Weights of a small transformer language model: 13 layers.
MLP neurons of a small language model. Each row is named by its layer, matrix (down: output weights) and neuron, and shows model dimensions 0-159. Each number is 500 + 40 x the weight over its row's rms, rounded and kept within 0 to 999. Numbers have three digits each.
A block is one neuron, or neurons of one layer that tend to fire together. After each block is what it responds to, as a language model described it from the Wikipedia text at the highest values.

L8.down56:502521445566504510469499481411477489531484478516515533463456444419515449496433556610592508542503521458436508498470525483585472507485480478475539465552563475476499419512547519543445452492469545465525422482478499500478501538471538483544451551532449472526479530509464587507433602452488474475508527447565499474496539542423455529535430524501460498483468527490473462514512482473489467518490497525476451520472471562479479543539501502519515504611444505461542540514499471491520402515520566
L8.down225:506509496527567500519557468573478523512549488478542486565486481468397552510521509444434424484457444544572513479528487468483483411524504502475484436517521472552468407509492509448455502510452544551494457551452570565489443523537420446528463511475531533455463514517555511543441463423499441504471381491540583484515502429546482492462511555443508552433474477497491475547559549569506515493525526529538426458535526477523523540488399474440536535514470408480535536500513448505505460451545470
L8.down604:481479480500439526494562466556581465529530476562495496468495463495512501518532532535529509466475435517516571568482513483526504515460449589456420492530477555551486482523486571516483475426483507489529521568565464461492574479450556502463490506547528494545530535426518502482513537504494514487518412499545561488452479535539483463427497454513476538435539468516403484457453479488531519455510554446497486498545477538557489519533527488524489457461488478493495523479569512516411463446562542
L8.down783:528517514586556403504499518490477507488426501462520593464520491531502526560539567506511517529476580481453498496499549454446459458502474465546399550526489457461464510448516556509559489511535494537554526573570603535522469494506489459520574502450466519474515485507540488476469411491535504536506471551523421501537440526496473449539475483481461500464428466518549485447489525483538523507489568470444454546506459535517502548574498477449450485559465466542482588413536452508489497499495408
L8.down928:513476439469469500509595523517595471492562417444507457488425508505544480493502527491485424477475566554480468567483486468506518537459474527542513516456470455506535538492471523472528487533474483509506436526491584462435528515481439464523551542578408521603475455426512532435466500550486525413444530451508516477498507490478477455533493491444492467477464530543469595515549567500468507517516503537512537513549548552487527563509508507549506545446503511521505522444519504437510486554548505
L8.down982:482535464530597530515550465547483502493552469473493479515473466491502550511567464523546389552443516512517516478521465522501522428463569575485510488510509518422483473462474542489482501503546508539524481582511485526510483539460468532477481493533520510510483468462575476478467445504449512554442475528482499526518496404539481473481486430434559492494499523522484493569475511501517560443518559482555437565456483520614569511496474480465497470520461438460484581514515520497406492445505575
L8.down1066:448475526439510529568497478451475468470499432490537548467470486529542408505526462583457475532493460486517506520440483501562443452503505563585508565455526442543469505551507546393424483530525466514520499507455472451516483500517567503514510470532533468559516521521456481533486585418488456495543526535462564458483573573472510529455420496477498570537500397562540450531487397479525540480485508508507531457498530576457580428528502551527522573510501467534395451493437505510460527546517414
L8.down1224:499565443523488481482547551496521478502537526509510565525545478536537470458508503511526418494492441532512552505471479522581475530487523477590482569509491558463445547451544529506461545466461484552524439516458520514493517547456467471484452538490535566533450497460495519600520435524553520465502504481532520490565565492437472495571469550495610508448556567528448468501519511499449525468500520462550435490526540485516503492526562408459494429490554503536428488553491515502431485477447498
Description: Degree adverbs and -ly endings placed before an adjective, e.g. a relatively large, a generally positive, spectacularly; also empty cells and pipes in wiki tables.

L8.down174:521525494483446436509558494456497553481508492507537455524485542443465522519468492423516451540522450481498544480569454519441567489494529449511481488504473537485525538531508522454479500494579518403488454513535486474543506511531490507450534417510472517480439499514517514520529418552483477510495486492493469505449525516478536510383526506484619459518566454555471455525526472465521523531458523545494469499458471540452503500475501568535522487499508428493528510517475489491563509467516512
L8.down273:523519471556485555481455450508472500511482445538502543537472449459524463600569457514526482548530450580423537478505511557497493403497531528549509474459538480472558499471501503623620447497584538440503464520465553408508469571460527507528501506511475535504550494516537511536556445554464499543541545473545503435478482494512523441523453507486568450525479565546534562477536473435451531447498528514463556433492498499576495519525510508523526492497518525492499469453509479492471491493529538
L8.down364:496453448447544468501497467467521493481552528449508453555456484515476427470491402469507468577560541503433514466529489509451472533498579463560424534509475528520490543491470535456468539519483552474420488470525458491473542488487510523507569500522552447480530458512484465482450491478525492514507479502489506489612495519457538503497534480595500467500530442483470557527461508530481509503496547438487484527487543542537524583506507442517558519555482415481560492448556496536490458475474578
L8.down593:522494516544475474539384509498481523465557478448558546489505511538529442539531502486526450468505508456495503464564510482532471496537488457403422542433505550523541546542521536502487563533442504451499436567503449515524499514474513535443507454513460496401447501523510496512538654480582507477556490464511497618542619442506452480445453562519571425465520521465510461583442503496520492489465494530469489547517501460503500511460464467521500492493510463496484461500485488478521411494504600
L8.down826:468584519447516494504564494449441485418450516448462553461510484451501489529436549411552487479504500479472424488488499486470472447409564519503524517518473496503503532496439469462508563475482453480514505515505543569520495488522491530500503511530485448485486463492501451546410444489510474509529457521471520482559489503581492480550506536586455415519491499484502521502507410483486567536469590584488494523492565459457438509444476435511442487473474498538575461498587573505563542574446519
L8.down880:470442449484495516427449478529510489507507497570506502492532504578474490466403530511500558466539580501473549518469416546515559444470518479471543478472461493512376517504439486486512475452500498476582557515544475532468392471526488489504467493537467507509525415463504488519561509464504541522420490535496492516464534549428486568551527506508546534493472503477541500468480500499445536525559460525466482555468453522554495482532547460499439480482542612519487449535527553497491456450463475
L8.down1076:534474504456486507488539426588523551488513583428523520515508415497547525438462526508501482479571553415470417454490502520548459510446507485592527500488489446458408433510492455573465542496405493672515533555471472504459487448497445509463509523560521477539529570538483441497526537483503536497453526454529482546498525435491481517498541455472480473462481449543491511540502481502493505490536466548463510491557463520503530449470516453511485524547419500470546527507536478495521467525440519
L8.down1205:474503569566468477405574481516487535468414549473474485550438542512491494474473571518480456449512463589502461455492495446430540509571481519570522562546422484500393445493498549515490486423505513499484511513484459547490535504517511529535499491515502466487464525503549504432543583441489546454558470495494520526572546484470459540480505532507465480552552461491526499488535490588435473476486514479520541537511482571438573423510513555425463517502491483524509467453465514559589518463509506
Description: Tokens in tables, infobox lists and section headings of Wikipedia articles, like column names (Source, Rating, Certification), pipe separators, and census phrases like under.

L5.down505:553550478491460470526488485462527489506507524482490488496451503548482483504460476470564448567527485476462459440597483484503470532514480531528481475487507485475502488503502450558501506460485468497567509463559516528466557473523482529514454504533496523529509520485482442499491110563484534505547474483492525488444483501533484478471460459440493506528486485522475496471542509498480505602519474533562491528445570540507501535543496527483438457561468473509468500500476513554488457490530505
Description: The first = of a wiki section heading after a blank line, as in ==Career==, ==Demographics==; occasionally sentence-final periods.

L7.down96:484468450512505438512528512517516448523478562477512574517445550434448492464539522439520489600512475523566584482535481483481466520452490485535444503561483508499487577522467562437499407480466527471478437429487583538437460543475471516490497492458512550385482478527480508558549457521526500493518485465532462559502435466419471457552473535480436459535513540541467515486456575570428453529488493451544441470442491546561547496447513510541494525498472508443542473496556534562545496502518544
L7.down213:436521520525456484493511518562444444503490518472511559506513532448483501485535530532547592516461496483479491526528580525576501529486479422473486511504470537503491577429478424448447550503495514448565561477464540481516513545558491454465495564461478503491472478453562568459458544481520449528524428491506502472464552495519536497527504454516475512506515491455513587457498526569498536495583538472495447482528530533592566473426432548520479522486557487435473491456487553525454565504519569
L7.down260:533539434501475469492538518481490432475545516548532558493560518488472537532500464507477515493496468515451604492480504461482508515500425418488543542508506468433480495463534501523480467422503562521466579475449560503420478496500492430490476572438472501493456543483483533523556407471481495502493537467507549487538433470452442556500540450516509505432476515528518443472502491488606491555498441551499459478508495469498479485472508463413540523534464505523563482478574536483518457532533574
L7.down263:424471470500459561484482464557479417542548466511514503555520455558542489501495562522555504492462481529444462470503505479489514465494551487514523518541547463478493527469491505473572481510471566472565541515505575467487565507494472412541417511478542472461535491432486585581573547481577477526568449517576497483515525493458453519567435433545421571518502511473534491484538542572475450522493490546534438498497474451482493505566543544555408447547495519486488508456403480538470469511465522
L7.down565:533479521492481443502443537528458475449516549562523451480459383420560503419539504519477464504514478456463507490482509490552428458494515488582489518487529400492448562504567508509533485549523511476559539510537458515515452512477543441460525462498526461480530453435511522498515431562471428482537559447520534516543522480487500534536523463545503580541499477496500555517529469448479484501444522471534493505507556530479503505521548513515457543463453521460492431539511569544504536549578495
L7.down725:545477547456492509474437462529526483471471469522529476476534538505487472477476587527467515477531475509535484484435576536510553544515520494510470458479428525539533469529573491477502485525502498468526537501496490472443480415467512485555535458449552448484556555519540469443468482521468533543449516555446470461548502481527509491509514484480457523482591550415519497495496565511599466514542451509458490497495496461553565572545513559500570552496454567514447464461534590484614534477413404
L7.down876:525500463444498531498498516478476543565488459527474503478480482486451497479481570407466522540558446509521516494518519460471472521483557476601467551540505492481475531480453488513529496477405452561431473520525462475484498496532498518436414451425509577521506431510521478463518577473531537589479558476483539492479519472551583504546521536499504514541420542626570499460474450536472521545537450520507421548508456484486454452492488558437448475476471529518421586415489564580462463402522496
L7.down993:508522550508469488492482521543476469514477517511518500476454504520509512465461418506411435541462516540490577530540561480513520426472464437549552514399464506555399492493541532488489499477478512479472507494520526549479455475490541480504616481554445521530454509488550480416566469398461507495502512507463487524490555527513477451503546415519581524524492522508554572570517452511510489468462566495526482460457505466454534415488469517510471470433532468547515524569583590428515524470554534
Description: Tokens inside Wikipedia table headers, infobox field labels and wiki markup, such as High assists, Postcode, or the pipe opening a "hold/gain" row, plus mid-word pieces in prose (Research, trading).

L7.down164:533494448545517437532463466508409500446611598507479469516456496534490498545553465456526474524495547453460477502465534501437450489494415492523499478471497419546481491505458568528495492493499564465564491514503534521508550454518525514490563495433484447468518493464526534519436409452417478557521532483490501477496506519485565539499440468480529527461508584451500519448507454531498441533486539416481582534550431523560522546480551565478494539449552491524508448443538491501479459503531512
L7.down210:500496500496457489531466426501512562542499502556513547499573530482415490512521536503434490499466506496469531397470451541468500393524516515492519550449501523514562434418423510441487491470530540396583507403450461498481539480577532481516505553500492467487505567481552465505544480445548531542466532540506463507526530549492522491512467453540543517538490462472498486506526550499577463507504500495560472531501535459462446464538499520470516566565464502469481395501470548484522505500499450
L7.down336:485496491438555511445477483469479528543590494491453504578473514606474524558499454458508497497525499539525472572505436479534519552475470395419504550483456559500453462482486533472464486465463526551525552538522550529494533476483399541537473495501457517487498556505450483519579551537537494543517520504489434519525512459547553524485454503528533432519420492502485500545440486548488454530421492521460529524539484478473474533482487525518570417506559502521466523489551496455442465484484561
L7.down799:502489487540586439495465537464420473508482477487546556534488484505579503568478521532541444504430492572489520507563518517471435503572501510512432510500457491468516506556454510481535442475487488450546521539492435525453525475474575520563473519532569424521481429507562404466498520493454560564474491524491511492563557519434535445467560500511514500412453465552556496527500538492462480456547576521583484505506427442427468506493485456513516490442533534472525483510480484512527478418533448
L7.down850:534426505489494513437532521512451526509457532472589484499540463496449519459448467425567413513512438498508462495541575542458504436494473447542518561521497459472505485596527552482531470544469523627488470544543502522477503459515452515530580561521476493493508456461581479427469518515463463533483494540527565446544513489536507491545549391470554497486510565449417527511458467449517494498546530575459505452567550564500485445553489520514433484495473458523423461440442523512498500489488496
L7.down1121:449593519584453497505448517490450455475558532514522553542497523502555501557479477420498513557489536534533460512468523503466420492391561441498454564571534520477496514547493439565575450577473499528532501528501503547519430515516522492538489463513501460577495452505431473495503459489525434509534523536470506476527510430496486418511503510565466473440521521442561530503477476476530391484515516587437466524479480537558461500457501463527498537526475483611481434515523508500450526545469499
L7.down1192:528485545571511449456531534512542508531505534484488479440520525434460502493467494470431483502466527526450506543447503570544531530473486491548519430566543539503509458511491453483529467493492546458524491517463547515507549490456522508509579482386552498433525478496555509432488538423516502545560471492440485542518580538489526466557530502408495520467449494430513507542463568499490498533484461557451482487520539527443455501422498475500456453492520568556476521434493584491550487435558461
L7.down1248:560484517448507489472458524514441528408467536517463549591480469513540487529456455476475404579489492465482538483508466416546484548523441491487497473457473483486504465447482540530576431514498558496482511513470519397486511492560487538473505503504513467474485518544590471486493384491474498523435497516543522514528504467540472551494497551535580507484477504499420396495442475480500517562523470520555483563502482407456501516476533542504538513495549554486551528521493497543488516494530579
Description: Final pieces that finish a country, city or nationality name, such as U.S(.), United (States), Jakar(ta), Sa(udi), Azerbaijan(i), Spani(sh); more weakly, the in "served as the" or of in "one of".

L8.down78:463482500469494506517475481520513499506627506544475544419439461489515490400455535482530451494481503545444524551489561467462477446510486505511509436493523565561485550562465503414472560482506458539522509488478513482572506418471529546507512498531535476478503438521541500557496501497467535473487518499501512550503568511474497458521571490475528543555451502571571471566459528477469417527395519504498533483445485463550553594546474565493545522518514473504489476523525475534560510495460540
L8.down135:473598530451461509502481474528526478472484584583476522540491532486543467567458488431462526472481429486490475473504493564482497517499476465521498456512478493507452538546548546484523459472502528501486531530516453479505504437464470571523505473481463511478475504509481572531450607427532425531564531544485532508495463489530514468522486477509489525432537481566431368514476448510536498501471599534560514492509433565565519489491485532529460498489522438535406447443474491546479485535485463
L8.down238:515515512619490405569477514531431477463504567479458523535536447495508487495522496503528459542515478563466388520559470453483552539458483447467536535504536450483513559523483481507473488491558560478532509504480470487472492446454452521530464444575529430467451439407491484508547566493514447515544571543469459533495508426501499483537466451552438525447490513549467520532475502529493517467563489509535546495484485507543499538529563506505531530504593513544511466479476443613531480551441652
L8.down269:497504539490469451422462443515478474505488591534481503420476460483556475509425494478496490453471549460445494485466505495423479450595494534542551519486423474486458490560521494518568452494499490493503503469422527532516562461390476482535475495482511488553461491556526527511494560607487468511484535438440532524506518519527430411485500471428531522546508435540456485570559557581452479522515472513578551486501525512536512539456455548520577473466548510527529501464546490530541539507475524
L8.down754:506504498495436537552558520490423394457496617441487529514554536507568465580452526478472510466521495470495492522472537553455482482522483480606506485490528508519549459517499489472519451505495486457536547486467521477517402573552415491536574483495476500480546572526631468430430478460514455520521489446487527481554529494498461511467500511542501544475468522412530502502455508544580422492557555515477498457445493544491542488446524485533472501503503538540463449510506437479507540553531515
L8.down958:444479514503559468452517550556449443476550536539505460520516489487479534518535432567480512556478422517512460508486539569487498499542526518473492480455448522530471477539463486470484469490498580449511550549568482548531508469505545472545450475408454573468450553482563642486505596487588483543485440527520456502524467491471455539537483491442579481483476487504488412489511527575455448579493493459533457431483509535545511511492509456443440497528464473513488537481496462459484497517517484
L8.down1192:466522453504482434549518480438444506524487523548505523455479433500508455584448526580480525485467454501510509517546546527401473437459510553524522540582524525490508450512541472539593473540507489481400514490482448480563572478449464450529507482489559513442501463496535547475456551463503470467463528441535470480433535478531558522631461475429481470479537538489502509479467486549471474496464456508530478484489461535575468550459489474455431461489584533517465475495497470485524539507464577
L8.down1199:494556470436441527494459502467481525512475560507573512548437444437535480560473520478527494544473489513512534511486505550517483438490509471512543552473554514464497459529448509466564481482488481566440580487500384492511498512460579563552511543479525455501486462512518463507515469417480536452453514466504476481543503550490502486493517485452545442473480512521464483466541512457520564515517479532483545580532525556494536498563486457561492563514465484470493447390434499481517479506510553
Description: Tokens partway through multi-token geographic or historical names, such as Saudi Arabia, First World War, Plioce-ne, Indo-West Pacific, Somali-land, or "the" before a country name.

L7.down7:506512494528466459530448521513553520492528533441483523441501523538499428483504476585472483605397513495468440500490545501505541461553588445488518568513482486557464532485529493470488502500478540425455550501459446473517549425498457493493462439447550438566508571514491547556579466483422470464517515421426547505541481481502449523553503522535435494408476508504543455484543457487497492499518457502527489475540544457478489524539495508490503438541495513489465537445560426512562520488550545
L7.down63:523568424485489523489510481493516497530471482609524469552554569484556593492509475517481503527410516442492487553493571574562522480452519448467490469471526519470531485481471516512547519527527497472506495409563497501578454439501540535467403516502503533439522517525582486517478414469478471508500444522520543489477547516510474499510436433499516586438467572566462551459539515521487483427568489526526542428514500495484524435478551524517509497481493501578514532500527527496478485476559487
L7.down138:485536447509478462467461540553463487566514474503536548529519480507508519483462547491525431550431510433500575544516505583491558506398540457525462438468484526488548587452491522477522460450479518500627550449504537511454448545427491477486501529518451462429511497538510463529507481516501582540539476478495504494520515513497508486566520540431489495462468550605515530471549569590458492483481551440523450492484522533520479518469530479453510494511530477459486429469514497503475520440530468
L7.down146:505543489527480510488518452471464488608507533607518494552507425417517509495501536574505493457508572549464563532477515475487532416455590577479489511541525471457532502527503471558400597544456471532485512525531517464541506523470482510512527602522445555483450525495488576533597442462512484501477424533525495498499529501483583517507462563501489505433485548427451536481535534470465506444457524462505505514459475478527519456482569490520482484452481527448490473486464492544504460504502523
L7.down889:432526520544450509502495557497525529556536447509474556461540537497497517441465526558498503479466517551533573553512464456470574476438509418453472367498452557515494505531497558562532544485493557488593481470421531563529506471466508484522551474474468513489550467536483584547501569598534514582460476582543493451475496479460492483502501470500487493474527473517539464467598467586511503454459440468476509444459470498490543481486441539484515540513462462495551580460491556536460540501523508
L7.down902:492491440535477490472515518572521457492514484560502517476512512449445551451528503514509472475545524483465535513483578448478553400421502428509518529500526468463515479486551486518524421468552484497543469453495520496469531532457498545537405540518497482500545534510508520456540539548540521489481567487539492502492499519572554502524527575491491411470518533562520468551499506486445496511464506416552456507561502569534548513495417432523509515455538488439464577587513467450487491467519491
L7.down1163:433505471556572498496602502496439444498483450451558502587512453539483503531487466487517488498495505538545539467470537533503504515432477485439487473571495442484477434473495432518519449510508533552501435528552485556528466467495453556524499453545507495503524484420447542481496503578557519519430501505500548529506526468590505389480487583466549604532481537533515581497533497492511496429488548626533506530453456489421479567529505573489527458462511474564556499483502492561477488525565509
L7.down1273:508467573474501479538576442469574529528580512552484549515468453423469526454500513573489443564488501550555490538496415453507457407438532441521535453541496504526454506421510546486537523463441477514570515406450499536517434480419525537490539538523477560466518488504457483499501549487503500514430507497505526583509521564434468463537545504522500463461536501557539465468548550562483502554480558551510424497472528454503502482522461458493485490480536447496601566495457502546436499534542496
Description: Degree or comparison words right after "was"/"is"/"were", such as almost, as, most, nearly, quite, so, more, leading into a description.

L8.down0:522508504503525525506478533520472568492501530458509545489488506522498465509432485480547448532526539491519475476510496505532435527526552490530509525491510498531500447516449489545521483453506485554548490442504529517511497527516473515506479524546521506460498536480500475583470015534500516530502470517472539496473535510486473480524493536473489485501508488515447477464482532525455505567479506523503466499475505519477496570525471476468453511565453499516518500465474538521479424465480501
L8.down55:480462480489457524474483529502516487430496533504443464518501462552485477562540464590485607505479515507516528519529534514475517508510485526457454438474503481457534502554505454550521452535557555442487535501580458455509532482496478495524558572447525553502540544523463467565543400559482516566519508486561527439479460460542499590514476487501510520507512530494547530552570538505431502495508532541558497446476535524496464469525549436468469527423533601499476519520521509541510462475533501
L8.down63:400558436479505447512497495509514471568502515466459435420555536507503508485514466518541518528476497446471448470446479544493502440496473568446542531483609500462478511511489406481524546492470570422486555534460467534506522543540500537464442485470500469514506497500523521534568409459535485486482506487520479546453487567521452476541567497454522510572482460494486433510516544505469511512510491513560531462374525481477531496529574576532496436434513482470471530529501528421568525473429528
L8.down466:587450528513466483543510502492390509499519519510480490555523493490464492531495487542606514490530576412505539476497568506510459447514517499534472506477499488458528504539472487598501500506571505469556520508543477599495533485474447518587489502551541515477508493484574536481443388561486472529467522518486508453569532510442504443511514469476552515513460549438429457479426479497509598520491542525530506431519484462549485573477457446547431506508564497488532517502518460471421500549479550
L8.down545:501440564508532457495513554470449453510507486521464469563535499503505504448476520535531479450520509515488498487600519609549537436546561502544443563487499455544489472507475511455497465481508554455510532509581478494472448498473419541473531544466452544539514493538523476521486347577497484480583483535516541461468497554363475431492548465503500466508373533495512535483537524416506474484552515524568517542535472462497586461503514454495449500543469500503445493513439461538465493505550529
L8.down675:481436474502420452459466543544525450535460536488422540496520490448543468498469563492427489450477507532515450512486494516534485550475512437474419523581508492540503539521459546515495455481524460500527532497550390526490458545460546518535514473452563444465499507578526490528460330498507513433477546492495489490548475476516477457464426499545508574480489509540530531568535530527541600526497513545471541530478463390575541478429524452514452515482544504580520456557523499539517484524485523
L8.down1111:502502506484454479473509500510502467526471512484403418521467483491465520575529396542524440503470580508460521534494546516532534497574447519477482478520524518438497516551500504538514499405594508479503524479561454532499542516501522503519508537466479557497505508499562426464541266488490470492583502468476481395515521476534488501537522503478506461534488481482548517513426522467485496470517486532528546518563552468468481525481465504501534537446478485514574518490552448571534457553555490
L8.down1241:524458488500485500539472586475488520442465524538491562454479492507450458492547435505470448524484511460482519487484487453470488416506554474512500524446622440489529496521496451474558446460541474419486550446447441472500553473553461480482494458493519506490462478519409541518541507548494498547451489544542533455536423480463443428467453494481560492542495576511545475490419534447445453561502456521504557522529464495469536524519525436497432523504548597485503512472502534611481472513513497
Description: The first "=" of a wiki section heading (==History==) at the start of a line after a blank line, closing a section.

L7.down93:473430521538466486514513507558543480486469550490505511506509409498489527512503577611477387425453442501492547440460540513515377581492501559503418578521517566507508505534504605475512458526562572507516585410462411528514441533551478519464473533478506492539519505467448470548522405517467478475509532509510461491492503502523512470555479550517435496509524517538534470559476480491533519479379477478517525495544491483469502477430453524479555506532530576490480454462523460516486483479414488
L7.down116:547487486466511548550462546604490514467532475431406487515479521464479541495535555539575483591452508487538501506405503529551446515461550490478524532459518532504560475525458562474492476472520475497482477492548490409437462529497506510462518518515523390454456588474496472532443368532557525483492478534511526520519549412505491471503473488433524553485492526509493470520451449476455480543512563526576521483553501434525459472527556496427429582493517511566537474502531525512567475484553471
L7.down133:563536453474475548544480510512464600501510526443420496495485515532443503550423510508572452510519598485501453518544482451501441506524540510552499474457509454524513499506483472556490472497501515538521499411579546475471451537575481514577473537536449491474553561508467551539494323526556539509570444476482503420456510515496496401519538477491496463466533478484483507487470477516458506644497482568514528552442505494533508526497522451488447459556508507488400549471501498552511490446457479
L7.down232:481408507461478501530480538523467514485434511456499508533515458478435516488500426509509440542533542483481462486519507470523432466478490499458502535485538518473598525499430488521518550489545474538506536380471564498456502463577481563493432523474508580453442508509463523506539428504560459527421505496457522456475445515491555436495465497426496495504528414523521546491480489509467457579486494538528477505435454529527502548502543490466460521527488530524519533458511520619496436490517545
L7.down792:520527475527482492544490515478474562504508500466537506472472539548498476540434465475553449525518529517474485470569483499505453511503505516554492502504509479492506451462466459593518489500503483519552511446520489546515522479567475529547472527548478511469495521500522501537496084561505514537527480470503549467438496538503498466488486527497498457495484502510454483480484508500488478607493521556501487554477530551512480547529501488475452483537484487519448502473464476523483479480467502
L7.down941:468471483530507601486480496494436495465484525471494456538448534468471461462514528492459503477498488499485467486564519523492518401513486503550489470461565503476479469519435507515452516512526442512515510393557477544553508507492492522513533527481483455543459473486473447536476177493541497521534509538517482476472519510498465480494527509573539565530506476502483470529457535448475549550477537484555570522483505530560510476586514572474532621512525498520536494527478496488557507533496561
L7.down1176:503462509529510518575546478541569524470515540472479501498512491527440558482437534489476506489472515482486587529478500494449507505533490493500486476455507490547441580568469501486535456562497500487475551504469507539468455470464520485498558562501487472505491542465455546487471126560467469496477494556485532432527525523501515516496465483504486553475590448521522483440477507473500522527483507554524541505477462505539496550598566532481468545474488485495506544535497520514523407510563471
L7.down1181:480483476486496535536513494508497545524498500463545538515467516575479445497453487502513466484497499572438497508567451447525461511491563522565578503561504513472498470536504449546495516498487469555506456510453493539536546448524487515508489474491546520457530537524507477500462143551491498496478483524534550510417496465514490514488470528557499445524500522477460474464489510604470486550479480519530437485519547479453526574486464453486447546534494555490477470472503500506476464502438537
Description: The first "=" of a wiki section heading such as ==Career== or == Reception ==, coming after a blank line; weaker on sentence-ending periods.

L5.down836:506470513517478539505522460534470514519465522422459533561503477514502475508529546495478459553515505521510504426457576528538568468422488515457430399537588505513502537514486567502474608466536496519448511538491480513569464512499455449448467470509458524400495472480442482401488499503440544509522496447510489523511587450550481555483485517513581566560481484438463427474528519483530523537436498469561502404503539484518484529535481504421415573502493562507437532458556539526484495518526513
Description: Cells and column headers in pipe-delimited Wikipedia tables and keys, such as Goals, GD, Awarded for, Denotes, DNS, plus scattered suffix pieces and hyphens in prose (prov-ed, co-coached).

L5.down849:480488478492509379516545502545459510509556539538521541477532527491517514538475474366406442434463512525546450473535550543479450456459499509506572504526523523455521507539529512510552509520475509486531498469469540592559477453478458546509559528485569373465505425512456450503439472468423459509529517541468497453507531491474506498544529499463418489428433548457573496542453472490456491557516537426444456529523407499531531521509509453468514493524529504575490477523502488552468528490447521
Description: Final token of country names and nationality or language adjectives, often in tables or bios, e.g. United States, Spanish, Azerbaijani, U.S.

L5.down1095:466530511511386583471526491536423543593422473446505549513608564561507536526467497513505464497458532531456473538457522515553547464437447500517523483498459528489530480452503499452485485528546470511552493559541473523539513465515484613485508508557541498476467516536525545502475542403491487581491553552483516580472540523509521522536462503456520464443468540561468569433489462463449567452481554494481432443483487517519514527517478463510488547457522475473485493495575520478532452423505480
Description: Adverbs and modifiers placed before an adjective or verb, chiefly relatively, plus most, not, more, usually, finally, and -ly/-er word endings.